python train.py --n_layer=14 --d_model=576 --n_head=9 --n_kv_head=9 --head_dim=64 --d_mlp=2048 --vocab_size=16384 --activation="gelu" --norm="layernorm" --norm_place="pre" --norm_eps=1e-05 --positions="rope" --rope_base=10000.0 --rope_fraction=0.25 --qk_norm=false --attn_scale=0.125 --bias="all" --tie_embeddings=false --parallel_block=true --init="uniform" --init_std_qkv=0.0274 --init_std_o=0.0274 --init_std_up=0.0274 --init_std_down=0.0 --optimizer="adam_variant" --lr=0.00081 --lr_mult_qkv=0.5 --beta1=0.9 --beta2=0.99 --lr_head=0.00814 --grad_clip=1.0 --warmup_steps=247 --schedule="wsd" --decay_fraction=1.0 --decay_shape="cos" --final_lr_fraction=0.1 --batch_tokens=131072 --seq_len=1024 --doc_mask=true --train_tokens=688000000 --steps=5250 --dataset="wikipedia_en"
MLP neurons of a small language model. Each row is named by its layer, matrix (up: input weights) and neuron, and shows model dimensions 288-415. Each number is 128 + 24 x the weight over its row's rms, rounded and kept within 0 to 255. Numbers have three digits each.
After each neuron's rows, "fires on" lists the tokens most often at its 100 highest values on Wikipedia text that the model never trained on. A number after a token or word is its count.

L7.up1759:143094131113175142107119158091179139116131135129096191131118150110149154178128093111079082094175108105146094138154166137143110134156121157099115147160087116126136156121143121132141151085117113179156128105139129127137108143163084137147092131117151105112089074091108156134133116151135162132113136172093127102141093159106157118115135136134123116109101144081141108127181132139122112114068
fires on: "0" 34, "-" 14, "–" 12, " '" 4, "t" 4

L7.up1048:133126114150152115156121106184143098140148121135142093133099114119141135129122090167117084175137082090135098095111072114107168103126153117162142136133079156131142158162128162151156140153170111169136117150082124120164109179112128143094139142158116149133160086119111101122121086130151108126154101121118138149134165139101140159123127141120133105156134143083129135100110127114134104149127
fires on: "1" 22, "3" 12, "2" 12, "4" 7, "n" 5

L3.up1826:101094123085121126131123205100180170146120151154161120116106121143131093134089127128116125066113120115130145134136156143093123103144128147099115113142086179167188131162110123119137132108140089146136119142127126128116131134141095122132116127129136111146120098125130141122078114137130080085129092166076159080123106120127115103121104111153107114159114119139081117107132156127157138185113
fires on: " and" 24, " of" 21, " for" 11, " in" 8, " awarded" 5

L7.up735:113065097104142093138122133091149085115153106125118174137146145080113108150157137166109080138134153088111137155156108133077142164167097093096115110154127142123091151155143137134122124163107121132182104125134118119154091109101119146140113148114094118115079105136127119105166149128149095140179108125061128101139135104084119105106141130150120150126080089135126121125134120114114118132140
fires on: " " 24, "-" 19, " used" 8, " t" 5, " per" 4

L7.up257:107133126128141125142106145116176138113148100087126112115113167110109111112154112135114087145175127112140096147113130133082124113077151124104129146143115176136113138137109158200132093121106105129113130144105131089129094122133167139115126157093094169155134088122109097133095105170072109100174130134132128123187109150125148139143128131162120141127110132108156101114137133123129121147136
fires on: " in" 30, "'s" 28, "'" 10, " their" 10, " its" 7

L7.up530:165132137122150143087169094077158127156126138106114162135109158124153100148150126126142113095128139138140148174149127146131092108120112124094160083123138121164088149147115118146149128155125140118126121160152171126100135118095100156112085132118080148150105095098095141090130141145116086156150128124122123126142095137090146096079146120135076151146118146107128107153067108099141154152110
fires on: " (" 30, " \"" 20, " -" 7, " " 6

L3.up1069:129143110080154092175111171099129141131087146138110141116169116117117129114118136110153089119121125100132111126114123203111131093123144161146128125142103159136151119152056156088133131171139094123151089142099113166135084137122151120094088121095127138121121118116116136094122120135118126128112130159083139117117103121144109101119145164106088111139147090136116121115121121116134135162113
fires on: " in" 25, " of" 22, " for" 14, " to" 5

L7.up68:123072131113129122132109127122121151155130082134150090126115145104131117134143139110097103163110119147125152144146143120103161152137157139085155124070110110171079138168126117144133092160114117168121100101081112151137136136080124129152114113100119129148145151158120148132122130110157112134146115148049172132147117087126117143097116115127152086127087106065146121131115143159127148123100
fires on: " and" 24, " while" 13, " to" 10, " because" 9, " " 9, " as" 5

L3.up1198:127166121119178101109159111134089122156130190137149131099142146161131132138148129136141103123116149102144138106117145137165122089143089119100137078093133196113129165133107151134115120103143128142119156180112122150114063177124137134117103149128116112139152098117114058120124094136088134089121141141110170146125119125122140081105155132136151082122147144091095098157183105093114088145132
fires on: "\"" 29, "\"," 9, ";" 8, ")" 7, "," 6, "ta" 5

L7.up527:115161114100112104157118134122131141152127119148102125179162095138171076161122093125074108113130099152154132130116240121137130110164140100118135121091136159113165171152079154159127142102112140168181153112105162156090157133139159141124119151119144143123155121120091114085105087158114128149136119189129189113143152134114149155128152122124141132146105145095131150106138109119150162170106
fires on: "H" 14, "T" 13, "s" 12, "t" 7, " m" 7, "M" 6

L3.up241:101109110108133091116093150122154127139141107114192133134114149125151103035121148134113092091131094125130105140155130148122088106132155144151097097119129159108174111129122115103158128140150133110129148127101100163097141130099145130118133127071144128110155096112079108094098138125128112154103147129118112115152135145121171157136156137143125129108143125100134124101128151107160144109135
fires on: "0" 20, "9" 18, "8" 17, " at" 6, " self" 5

L3.up1719:161135155086150121093124116105128109138129130125116149166153090089153130103094150153112080143103131094137098131107130112162146147157084124110114131172148127129134134133135138166108155157145091138152122101145110120136109106134126138104086130131080071099125128116137146133128107171149111108125142158120156142091122157074143088118113139102119136123133131119134153133114082156121137115118
fires on: " more" 23, "ly" 12, " very" 9, " never" 6, " wide" 5

L7.up391:147095145115081107133107095116129098162097156093174103136141151140183109124087123094132146108128144099184138173116138116156133153114071095132136112105116110149151165139142134110155136176157152146142139148106149098175088144134109126126105112143099119157080151065125110126122112137125137140132088175146135096156092105142133159142142087093126084140111149120132115177129137120125173122128
fires on: " and" 24, "–" 16, " or" 10, "es" 8, "," 5, "ros" 4

L7.up1395:138101093102157121138109118102156167154147101101161160114120143113104115120147134140140117119113127121103146196124105112128135074126135109122130064110109138141126142145052184177098117119158133167141138154074139149152130136098154170102123127102112113175133103170142071134136121160119154145126126115122124121155151122083139109115141130118153150146155166114110159161110123116113144188127
fires on: "." 23, "'" 14, " \"" 11, "'s" 11, " '" 6, "os" 5

L7.up1884:104099141178141114156134082134119142146133152160128175145145073118148125124156160140101112119174132142175159137095176128084123088141129155105135140127123150123130160100132118129113101131157100144112120149135132167162125117151206146132100115125082120132116143089079174100131119106094137106111095147125142140160111114120110101072136135099112117139087112142148153123164097131156124132099
fires on: "'s" 14, " as" 10, "oc" 10, " of" 9, "-" 9, " called" 6

L7.up716:158103129138133077140100107123145122132124148137115155103117170142130141110111096131117135135122106142101114135099155106141134127121130159100140096114145122134119120089109129145125116091086105126147147121163142124144097164176118097104135105156110080136105109119138125135109120152150128135109145167135130137155119101100134192088134128152087136139107169107155126189115110130113088156108
fires on: "," 27, " and" 12, "z" 10, "j" 8, "Z" 5, "b" 4

L3.up606:129097136083122087122117124134075102146145109140155092141111140075119086146107151147116173114112142111141133086159115155078144148167109183128117127104136145097137144147143131118112151129118113119154145122118134143172085120122136132082104126112113165160112075109085106110125124154107116153145139130108143143130108098129108099104127149127155147157143098100174088163150132115106168114125
fires on: "–" 21, "-" 17, "s" 5, " Wars" 4, " " 4, " version" 4

L3.up1135:156118131139113149126145096155094116151158114112123108154119155119149108122108163147134123107141104114186085158129146144164152131131133105101108071136153111141150098169117130168092117142111154161067115138141132103151136110117148123139102125179109120203114129090108141156109111123083142131132080141155119156133126152106147123094137138152127124145155140101136138168147141112150131106127
fires on: "." 26, "," 24, "ption" 7, " of" 6, " Civil" 4, " General" 4

L3.up1686:128126122102159103134156116107108143115155103094148136131138133128136129160107113092139112097130113084126146176100131093120151095128089132126146144089149104103171136139076138145126125178142070128093125126148172144127064133139090160123058093082106113144144097110155074119155110109128130177179128157093092090169121107123142113122119106131133108161119115099144121108152093131152142128147
fires on: "5" 21, "-" 15, " and" 7, " father" 7

L7.up277:145123095157139095098120129077119140129129166119195152118148110110123139112173103122123023088143109114132150121135154121107100158142152147073140132118144156155091144126101094146138144147146144138110079139115116158138104144110158118075095097087113143105086127133143074153104117110119118163123146134083118123186097140119134094101151134145121155136105144105154122207115118109141117151131
fires on: " " 58, "-" 34

L7.up1897:117150104140108125100051075142089139104165108156125112144143151147132131156103092159129104144127113127106093147132099114134135111106144132101162093100128152124128147144079109163134082122131107162124151144089121099152099119113122138122117139111102117126158141134130102101154105134146161149139155101110151140168137095115130145115145063158089102152108096139171129165128123120111150112142
fires on: "1" 15, "2" 13, " of" 8, " for" 7, " Bay" 5, "b" 4

L3.up1724:134110134152127124143141121098137127172116130102135125135139101131176073120130142123137083114151078060133100124115152106131152068113087108131150123145153148154161178164081169104091121095160121150148123160100152122132139174144137121119142142110108160137152122135103088131063161133115164129191101161115135146135141071109122091109145156103111124139101119126132164173118103124091127141134
fires on: " P" 31, " C" 19, " p" 17, " B" 13, " S" 10, " V" 4

L7.up894:117104113155127125124097136129117159114097152130153129165117131103175096108133139107127095154122151149136119166150137129143132099136117118120126158118097164131106186129101119137116136144074122209132185124167134170154153133134182178152119128135137162150105168090101119121141127104115111131137126174144136108130139128130176060110131063140173103135140123148128122102101101127145127118084
fires on: "o" 31, "2" 16, "a" 11, "ha" 5, "ero" 4, "k" 4

L3.up763:138140111110107188209115124135150123115128100108102119182084084092161128089163117153121136119117147146093149178112119137136153120160179129139134128109142126139142140127130113125156116127098111177128083142082134138100108147117116140108134144186150112154121117107152144145131073180098119157133112098111121132118115109151130119063095155114106142144098148153128106082080119154112094124146
fires on: " of" 21, "3" 13, "1" 11, "/" 10, "th" 8, "4" 4

L7.up951:114119169155091110129162115105170159143133116112128144158097129132114135125096139162108107084148137117143131148120150129094113155105116168100116098115112141128085135137109108114155096113154116097097107166129164107141126119107093139114117121136102105104158093126096102077127104119117105093132104118145135132146093131115161095112105157116102217089128159063149089140174137106096134133176
fires on: " " 26, "," 23, " by" 13, " -" 7, "-" 5, " via" 4

L7.up2026:162121125170129151165127120167184132141115156146151128137147131125131141150135140187170117132114117127135132116158119155106178139125160121100132119085155126143111168120107147136164112125114160172106139134149097156103086097125130136136123160098100111151141135130165130173139112163106139131134117128106123134108104132146131118122126134118046110128115117132105115132111150104098098146108
fires on: ")" 21, " In" 13, "or" 7, " in" 7, " For" 5, "j" 5

L7.up192:213164071134158094121104101085098174121129148114116136111143091112142123160121115144167108079093083096135101110137156127153184094114113152089134087129120127135123092101104134134138083166119144135149110141144190078159140096108093123122119115167141144158115143160115137103151148118121172142142136141136157076111177128125138090120150128144138141125113131108143168134173147154152148143144
fires on: "," 25, " mos" 7, " |\n" 6, " during" 4, " ground" 4, "During" 4

L3.up698:137104096123088096128151144121136092164128131097113144126163133143172138182137157116138122127119143188128148164138148121124140145125089112086149083137096134157133132110164157176124114126148101126149147125120134137091101157135160167120149079058111098149143068126146116112134087172142120162147117156150169103143117154117121148119139102130160100147106131107113159145146143065107123109119
fires on: " had" 18, "2" 17, "6" 13, "3" 7, "7" 5, " to" 4

L3.up429:109136126150120081133130108134133120160154149145153099139149124150148078135136146171129123102148134097131110168133120125129182154137117128108133120064128142157142156105121155157153140126205128132117101112085147170100128139137131145112075152115119127153102129122169107111080145162123109116134118171097117104135113148134099123128173101080083131091133144092086117137123095116151097140103
fires on: "9" 15, "1" 14, "8" 14, "so" 9, "6" 5, "E" 5

L7.up1750:110123111110149047142095163148113136103151146121128143132178132123148109112132143203152122115136087142143142135111148113125149101134124142132127090068074160104125158138098125137133107082163130201132100130134142176133127135158121134082153163140138096133115117133130090120134129122104145126158112144134129120118150150095120134140170102127117142093152102113052111151126109082108145192081
fires on: "3" 18, "1" 13, "6" 8, "9" 8, "8" 6

L3.up414:111156118165109116147097132109146166148117185125129131120112135113152155092119129152111137101163117165130140119165128132118163147107085139174198121152067149130101113156154110103138116158147133112138086140067141128082079178131138160113140101137078105161108133120120128186111143136149102088152117160127131142137125154124135121142148091146129121129097136120139048154127124099082095137140
fires on: " of" 37, " in" 14, "." 6, ":" 5

L3.up356:130134120146151113122104138153108130137137146188161159123121122104120129120127162117130119119153162151132146162108151117130150160173080190107150113130120137160086138123145127116147120156124134133128125154144109100120080142130143157139117159146091108109153161083135101080091111129089124114106135133144138120108108137115127139125157142142117103128166154085145125122199125136126104106154
fires on: " to" 17, " of" 15, "-s" 11, "-d" 7, "\n\n" 5, "-" 5

L3.up2019:155116130112134100113097098139109118125162140127164172076097127097156120122117156144125104139103137163179169106151119093168128136127106113137161102172109136084112120139119110138121119115119123137115087143119139114139087149125106146121094179141140123156094121108138088121092162137115142106178107149127144137151115147119122118098129124122089133138130133142119132136139141165079140120090
fires on: ":" 18, " of" 14, "-" 12, "s" 6

L3.up834:137106126123160140136120127126134138152143158155160157128188118149162069148139122118110130151090109150137163148133135162131139146142159135092143132096086161120190163117076143146117124132117125155116108148103148135150119104098186154123085128100114132110142096117108103094138103114120114083149125141102154146133159143148124107124171135136111122128138127081106134142100099083123097132114
fires on: ")" 33, "th" 7, " ." 6, "2" 5, " pass" 4, "\"" 4

L3.up1910:122148107121140101123148109139118137148141137141144125127123129110137138136105120145153145132126157142140137142130124107092144122138111121124176126129124159097109124112127103116133134169139083118141122122090149123146151120121095124103085102138073108114110125054153160175116145133126100151132156163115125114164136088115145109119125125159126122127124158085182128156114111110138128150149
fires on: " " 58, "ing" 5, "ie" 4

L7.up1269:127077093111105178149112137099147138125122122118149108108145153137160144163122078140126119107134140101127107163109155146122182118140152101124138073138093114116156107134122151160122137167137085149122095176099157110172104144154136189145112113154107117141114138153125163147080130103079146103156114149134157154154116163096128134111122121107112102153118118105146107163112142102086157135145
fires on: " of" 43, "." 11, "y" 7, "es" 4

L7.up1734:175122135123113105132143104138129123171112160088097131135104120137150169096102180140140143091122134109119135135128101049166184130115133135089127104148136126106102127125139115130141100145106114139156138139141128104166081119140093115127122107145113108154121159130107108104103121158140109128187112143138153112149086093136135115141128103150110121097163171127136093141107121116108128137083
fires on: " and" 21, "." 18, " or" 10, "," 5, " as" 4, " –" 4

L3.up22:127113086100168151123131091138123107144123116141126170104072133122144086138104124138142143134116153090141176145160123099098102133135107114131127116108136137138124120106120142162117113118117152178141144128152129145157097141115116137147148148137107111123127154111068118110120146115113125123140164163106124113122095119125160139065141157127124157160117164132134147101102122116138143156117
fires on: " " 23, " and" 19, ";" 16, "," 7, " by" 6, "1" 6

L7.up1093:094145083102159105122100091164123117107163103164136132119112134120111108167082160142102145127112148147146132146141150116147175128123101115131165151112131140145147111090130112144158128134136157110156123145130141144156142107123134141097103159093134089093122129139147103145149053115141141119146128133100170092143128130145158126104143125162139142135094186074143112172140087098118119133113
fires on: "1" 32, "N" 6, ":" 6, " also" 5, " January" 4

L7.up697:133168116098167104136098092144132097150164178156123159105124100101104119151148124137097144100130112129126159145097155097128161133118112114096124139113113125130148165092139146157173137115116142161124147143142158155113120118142153132076094135124126115127140119137101167128098069111123165168094114178118091107161122125132163132111132112134145097089122106113125106143104139114133120136107
fires on: " " 26, " H" 20, " T" 7, "-" 5

L7.up1305:161144110109169133138115116088174099155118145117132143126139107123104115136131169141122106158151109122109157133141147100100131116116108147100102128126114170111106176126122119151123156112130106110129108184128133103160116169118103145108130135142147108103152149112083091129127128113093152135106094155125144119111103121145145160116119157165111166132114185064150141132159142122100127162153
fires on: " |" 28, "," 18, ";" 8, " August" 5

L7.up1318:127123124091113104134160119105146145173099107107122119100105100071098109129157153135131115108162156120108100118149126115106122119131114153130139115122131155091141146089138130143128147108138145151174098155143121173162141087104127164135116134100078129099143104122085151102107129114135132107134132173149131130144111090088168127109103126112124121119098099099138114148140115165118158129120
fires on: "." 36, "|" 17, "-" 11, ".\n\n" 6

L3.up1870:128128110104132144146080148137161150142127120147170138173130114114126112141113159101089105111128081135210105134113117127128118119170113101085127123147118144134117126124151109139125138145139125124138129169140152170118125124123149122090122093163117168138165126145142106094106164139136153130125167151115133123144128168104118092089104108136123111138090144130141126117137113130146141156071
fires on: "," 74, " with" 8, ":" 5, "." 5

L7.up489:165103107113144114138124125150131106133190107120091150126126111122121119140107158124154151109130098085154149173127142058109159121118123117098152142093123126156143103150132131135116139122132150162152095127107191137136144137106119151103130146193135124093120135114127100136120070123104104139163111161134160142144151113142182118085135091094162104142118168159126163134111104091128158139135
fires on: "," 37, " and" 19, ":" 11, " or" 9, " |" 4, "0" 4

L3.up1006:157119147142137108120138146129138147169117122122181125085095127120169098105125123137158089160157108150117112143144150116146127146102130129150127069110075125136134146115111166131099100154116148137167146117118085137137143105111097111126129119091095127131107136131088112086143108145138150113154135125125141105137136144077144116102154106159096108135136163125121158142139132134086175135122
fires on: "9" 34, "0" 11, "que" 11, "ire" 9, "re" 5, "6" 4

L7.up944:124140129099156121107121109157117138157123181092117157144137089100142136155119112137120129089099134095119110158118112115101131119102062158090127118125101143132156101103152136123126135151156086127135156127135133118124122086080091108125070096165123142127103161141120080124090142131090122079155119181141111134169122161131158128107188139174138090162136148093141122165143080141114086149148
fires on: " and" 23, "," 18, "-" 9, " newly" 6, "–" 5

L3.up1295:101119101121135123115115102165091116151128120162131162113148123131162118135110147132168109144159136118152121191109156134115127103111079088108112084093107158103125144134085179114122134098113109155138150131126146158139129114101122111143062154170117104168121103145085072123066096142119103157131093127116175170149052162108114153124141150131125110122157183094101109136121077125109146140115
fires on: "0" 31, " " 29, "9" 14, "1" 10

L7.up667:115080154126191120148094085096128139157160132111102128126147107142148158103096110152094106120152149091156117112133151099127136121141114118095169145128097122162155136136138150117154128146127173132115154123120119113085131129110116121166146166156109150121117152166116154159136127145123141090165133110108155121155115134128169136101137085121061135106096156106148088120137160127153111158101
fires on: " " 36, "." 17, "-" 6, "an" 6, "in" 6, "–" 6

L3.up436:102141149146124149121150146130156169128137178147121149105156088119164101127129135126095099153135123069104099137110097149111178129134085158060101129105101139179129132121122169154147162114141134144105109157115136132084106140103144124113100153110108099145121124128149118112120103156105081111114119124161119124146141150132149115140144089142123090174126131097132147143145140101120111153126
fires on: " of" 22, " St" 19, " Santa" 6, " to" 5, " st" 5, "St" 4

L3.up1690:145089125076202157151108115129126107158179165125109107112144155141116147124092134135126182142124146122127112137159133116098137144107101139125118134151117134156090165173113092130119123162088190141152103117112139141112152145130105124150142108143112136123097115118105118167096135143141108160099121126098154150120107082114117113106169102103101130108148148070117148125086132176115122171094
fires on: "8" 52, "9" 19, " to" 13

L7.up1270:167123124106119140121094166114162083158111167126135147117143144155159074136115103167104118134146060117101096138110111154107145135123137112157118079165100124152110183158134146102150098158126140169144146140112176109091113136163134150092122125124110149163118135129088150095127146155147087122133105149145112125106144088113166118124120129131117077106076124107111084134133140106135179123119
fires on: "." 54, "1" 12, "," 5, "s" 4, "0" 4

L3.up1269:140143133161123141109168131154136092151099160154130147103117115138108147091133143148103093114161100115108116117108158132124114120114132119072106120144117137150122148131139170142121125135165119125090117129119091149136146109137103122087090102159078111144116139096123168126119107163136142072139122128115180143101130170139201098120145159140158155156111128072116148190107096110105153162078
fires on: " more" 21, " very" 9, " be" 9, " to" 9, " way" 4, " necessary" 4

L7.up1171:146133152102141124150088085126153128097149133061156173119161137126141134167114126129077100124154147073171138163151134067115145129156147129134166131133117135115103144121112164168141116116122140120142091137140138137112121107141123126098116147114085158147084155115141122129090127150118142172129151168123145131132095156131130105123146145142139137104095139106117137116140146124143096106168
fires on: "'s" 21, " |" 15, ";" 14, "," 11, " in" 10, "\n" 5

L7.up2018:111090115144125121127094155119167142115122136136143170152117159107130112148147153148174102148148130128144149172119169129129124089140117140132130128154096112130111139098126093107170142080147115154138133130138157122166096152127173118106129116101135121140090128112125097148131152135114177150094112131077163115138120114097125123124117138153132139118117156141144132110113144117120095131151
fires on: "-" 15, "0" 15, " =\n\n" 7, " this" 5, " |\n\n" 4, "\n\n" 4

L7.up267:110088116115120100123111132104128137141088121086119109115124078112136116112138124123092115116135127102129135161136141083103133145111121151078158131092126164115105131160158177205171106146163150108095168130108113135129116137102116097120130115140102079123100126132124125147121131167127135179151127142143151120134102095146116155148128067137136108172120128060145111127139098120122135128146
fires on: "," 18, "3" 13, "2" 12, " and" 9, "ad" 7, "1" 6

L7.up1071:152093139130125100156119129116075166151126125136168137187124134117118105071110107097129120088152160143096121119133153140076141131110089134154158090095092133131157126104131125126141134126156126132140149120153173132132116144129164111131152122131124119097160100081156130136143105134066117140166140131083130096138114142094125107124094131126105142111141169085111135167133130128115134098154
fires on: " " 35, "." 24, " %" 5, " |\n" 5

L3.up1035:133113109115173160114165134102127142147160147111118146112139143075091152096125107139138126128105108113117108124166124119105149127146087133146190090114107135136112132160148148101136171112100107105120136124122117129108115151139120128122154102170121149131149114139111187157123152148095063112148119115122144148098169089092141134134152135153147114147172137102114132171169110139129164171124
fires on: "0" 28, " |" 21, " to" 9, " Bol" 4

L7.up145:123092122099194085185091081138115125120115088183139167145097121110141095146087140136130117139169101136154114134104136113114160068132154135096152130124141130106145158099104121142146113112134158192141111175150140137101095120122111128107130154142120170159108114121138101119142130153120124191179109137115109127147125148147128114084173131146116145144125117106132108139113129092116137124132
fires on: " to" 15, " this" 11, " from" 11, " not" 8, " the" 8, "-" 8

L3.up115:149135154098170098124167111151135144157176163117165121130144154098162089118109079160100125129144116086131095139116140159139194121152115082094138137115142098120125155151113162146138130164144117139135108101098149175147118107126131148115092090139123113134107105061096139148128118174119140118158119158127106113156124147166123106131169143159114161150082133078173086150131129083116132141148
fires on: " such" 17, "son" 14, " from" 12, "9" 10, " " 8, "ing" 7

L3.up375:091118114127109148139115118137151101142135113155127158148083134137142081176112115175143112126103150128149126156148122113124132124119154116075135133070160133140126148091134139155138100134180127143098134128120137134156103199112132191133099131138105110143150095162071110138104127153117135137154121156091120126116144138072128143056119094143112157204112134134149152077112150103137141132082
fires on: " and" 37, "," 26, " \"" 6, ".\"" 6

L3.up1931:097095107188167084145134159115138142128152133144115118133154103123111094127133101135147141089151068120122118156162152107108167116115118145179140138137142142151130150126098139118122130127128143142128106125162102127092137156135141138139139172081142132144129146142122124163104108131126141138108086169152177132161126098133146119091133090133142095138087110154097129110154110111143150121097
fires on: " of" 34, ":" 15, " to" 14, "," 12

L3.up302:151086132097185122087110125106128110126108165111125132103156140091155108113141139123103131148142118128132133157110123146133170103138168136121135093131111103137143166217129159134134112136119126116143151107120117164086141139147156125122104109108111089141122100117133157123119136158123103157157137133151122138108094102089130133131129116113143082111158116078158136126125150125119132168120
fires on: " of" 24, " to" 10, "h" 8, " with" 4, "ive" 4, "y" 4

L7.up999:133126101122151135129090141126136143102109128129174117151105108109125108138130124138095120089151134114088097129115115096115168150123132139119129125149116149137150116159110133159111083151124101148138143116110119177151099105111109155158128124118132135087126129086126119164141138124120096154162129123129093127160153156144138147093123086120109108129136108094151106143138144121133116133142
fires on: "2" 27, "1" 12, "5" 9, "3" 9, "4" 8

L7.up1255:146128083107115073169124107121081119166147111129135072100164124137134104154140118147115145165114056130093097133128134130107203117133169135103103125163125129171137120127098090179139101193138169202165121144127123131167112100141158144135096126102089128125147147115139127136157119129150122129112092141112105150114131136144120091091116185132082106123079099087151126135103126162123124181120
fires on: " of" 30, "1" 17, "-" 5

L3.up389:127116090083136087157101168105139143180128099114161105132120103093143072155121136124134079104151095114119118127154125129112183083114120123142153115107136162154143184128122146129113144119147058142164122162103116177123096141119128155105093154144085137113096106105116111127080097150110133124188107173101137096138112099094165134072149131183079094155141089153151090124142117147101129127132
fires on: "==" 35, ".\n\n" 33, "|" 12, "-" 5

L7.up909:135136109125156121110153067133125100162154142139119111116156099120144124181124120123119109146111116124096119152113129104116174102122163149099165125138137135114106123150106169157153139155133093152107108144118107137137136115114134090126109117130114158146143148100118079134131110154141154126138156082169134126105102098135095121126124112144155076122122133116122117131110119113176134130128
fires on: "1" 17, " the" 16, "," 12, " to" 11, "/s" 7, " of" 6

L3.up933:222150129154128063148124112125128130200140151107114087172166097072154124163156173118123127169091128113136116149113107133137161160115188146145147157133144106159129142132137113144105174123172147156144097143156140144128104141114136081109116116111088134106137107132099134120138125127136172148132152175095149121100165128131170119105117124125141108121087083118149130121170135130131154098110
fires on: " of" 22, "ing" 11, " as" 10, "ations" 9, " type" 4

L7.up214:143110130099153110144116095129112115139115164117142137108144159085141105130092121148119128114105117126203131121148125155167162103130103140137126138165151156153108145144116159121174117163073104147171110141151115152133105134122123151101154133156128090128068108152145121103074127152155130104164134165127182092115150163078096108062177129126131140123121108114150114126112168142141142144118
fires on: " of" 41, "9" 8, "al" 5, "ah" 5, "ure" 4

L3.up1671:152108092151136115167125135095137103155133136130127170135140115088134144156122130118119101152144167158135140119158126142147121108109088115093125097135092129100156147121118125162160116135140107137130140159119120157119105117095127149127087130132143109137147080137125110121113121158138063115139100134077175082087119116068107125124138146167117138142125087126108123109121165084136118099138
fires on: "2" 28, "1" 26, "3" 15, "0" 13, "–" 5

L7.up660:130156118159139148136159108161166125131094117145144120148111137070153130136123117192099085137126126124107124138104146111104172118131199119119170114155142184125088109161117123152132138147129122134173094127139141126131123146107100125091109122133104131128115128101135129149113100117150114137126124138139124111144135124128157138124125112178149133136113113097147116122151116114116153118127
fires on: " the" 19, "1" 16, "." 12, "6" 11, " " 10, "4" 10

L7.up430:119140105124131130113104184107166204161141141165115111090136143120165128099138128139107135146124033105097141168117125129119170157171150119122128072131127142146133119140136123082122103132137134133130088126155182152085080092121112148138145113176116128122113128160111113120139143116131161126107163137108183142168117121151150124117107148117151116157122155119122120119164148140103183157088
fires on: " and" 24, "," 21, " all" 5, " each" 4, "." 4, " then" 4

L7.up2010:124117156133153123130119098068113131153103163116142142118167119107118118156101109108127147104128111170159160169087113134117173104169150164131106079140116118124125114098125132162119134098113107147154139127158177119119088113140142119114099155138120130141100138155130141097103155170131111131146145150098104121190120117123131152063115092129118140114141128129167155154120148100136104139119
fires on: "-" 70, "b" 8, "p" 5

L7.up795:175170099123144081158100157063134163134144127119136130157129099075086148147142161118108112122110155130121115133112123138177122097137145137124114145121105170120130161123137150129140144160174140153120128144135112178127108155128148145114111116107096139163106114107141094149054089131153148148167104144121134110140119112094114096126115077191092153148142120125166148112153128127186122147147
fires on: "-" 26, " and" 24, " of" 6, " in" 5

L7.up529:129121124136140112139088138086106165113101142104098129082155148119201103099136102123116113142155121113127120143125160160103155121175132153108137149130099184136141184152100129108116167138109142161128150141099119092152104144176125160114107149137088141132098148124138122114099125124116125118165141177127145145140154147160147093088149123145171164151125119104105113153106148118117120201136
fires on: "." 34, " B" 12, "i" 8, "ap" 8, " V" 5

L3.up1841:128072139119150137172093135127121194174151113098137115171138163100162127121152104164129137124093084119136108205151136092144187104170189105147168164133116116170178094095133109091140156119154161113138087134149123114069148141111135151117098105122129139091099130115137115134118121134130136173120092148124135108153137125138148128108113105144129128100078066100180122101135159137115147092122
fires on: " and" 39, "ing" 10, " of" 8, "or" 6, ":" 5

L3.up1972:132103130135119057139121111142082179164111136136096171152142108141126107098103115109149094161152140115131134127129157125106157102086131120134129167103111119182150138149158118113098140120131159145181151109111149114101139147121084150153109138110085145127126163121114123112133113094074110133125116132101160096136081084132162128120139125133077115138114144080124173100075099136137098148124
fires on: " " 36, ":" 25, "." 6, " Away" 5

L3.up1375:112107109133135103114124128134166148097132186142133079142093132132123119087079162104136100109153144114129152121115136152116164113105132101109102157117079178190085172180104107143125148144105061127162155109108134167119077149133100145121109136135086115118113121140097145139106123134156118123154108152111175113148115135133126136120128101135092174124179118125096124146120105139101119153095
fires on: "9" 27, "4" 15, "8" 15, "7" 7, "6" 5, "0" 4

L7.up77:122118159188132149122156139120141096129124139136144162109111110126121158167160140174142048142150127097111096143124137099166129079140196125133141110140130177127124138170119147162153128103142111164094128130118148187129105135130099124106089128089135141118083168115153109108122159124138116155124128141138155123166122129122160113125109106120135145137131153132102127128166163094115139125071
fires on: "2" 44, "4" 18, "5" 8, "\"" 7, "." 5, "-D" 4

L7.up814:093173092118151073137153103084150116167116139123128139146111094127183130115141118119132089120127121147149141153130196106112145087134088115132130129138134169163113156179137158146145151104136136168139165170124119174157106155136094133131144125158140129102142106071166128096092122084104132141137109163151141118130074153142114102135099092148122140156107136104114109125101098072092135172123
fires on: " which" 38, "," 9, " that" 8, " They" 6, " most" 5, ")" 5

L7.up1295:165118093100091158132126119132130094118142118129147159099113125113115112155125140153122121102137109099188115176146136140106180107174081167090135113127121119147144133145124115163140115098135116142137103101102140129133107145183104126116149126155085157158061074125122136165104145156082099154110128151103107127124085118171161093093154095107113089113130143145128178114158143116109112129094
fires on: " un" 29, " —" 15, " |" 10, "o" 4, "-" 4, " or" 4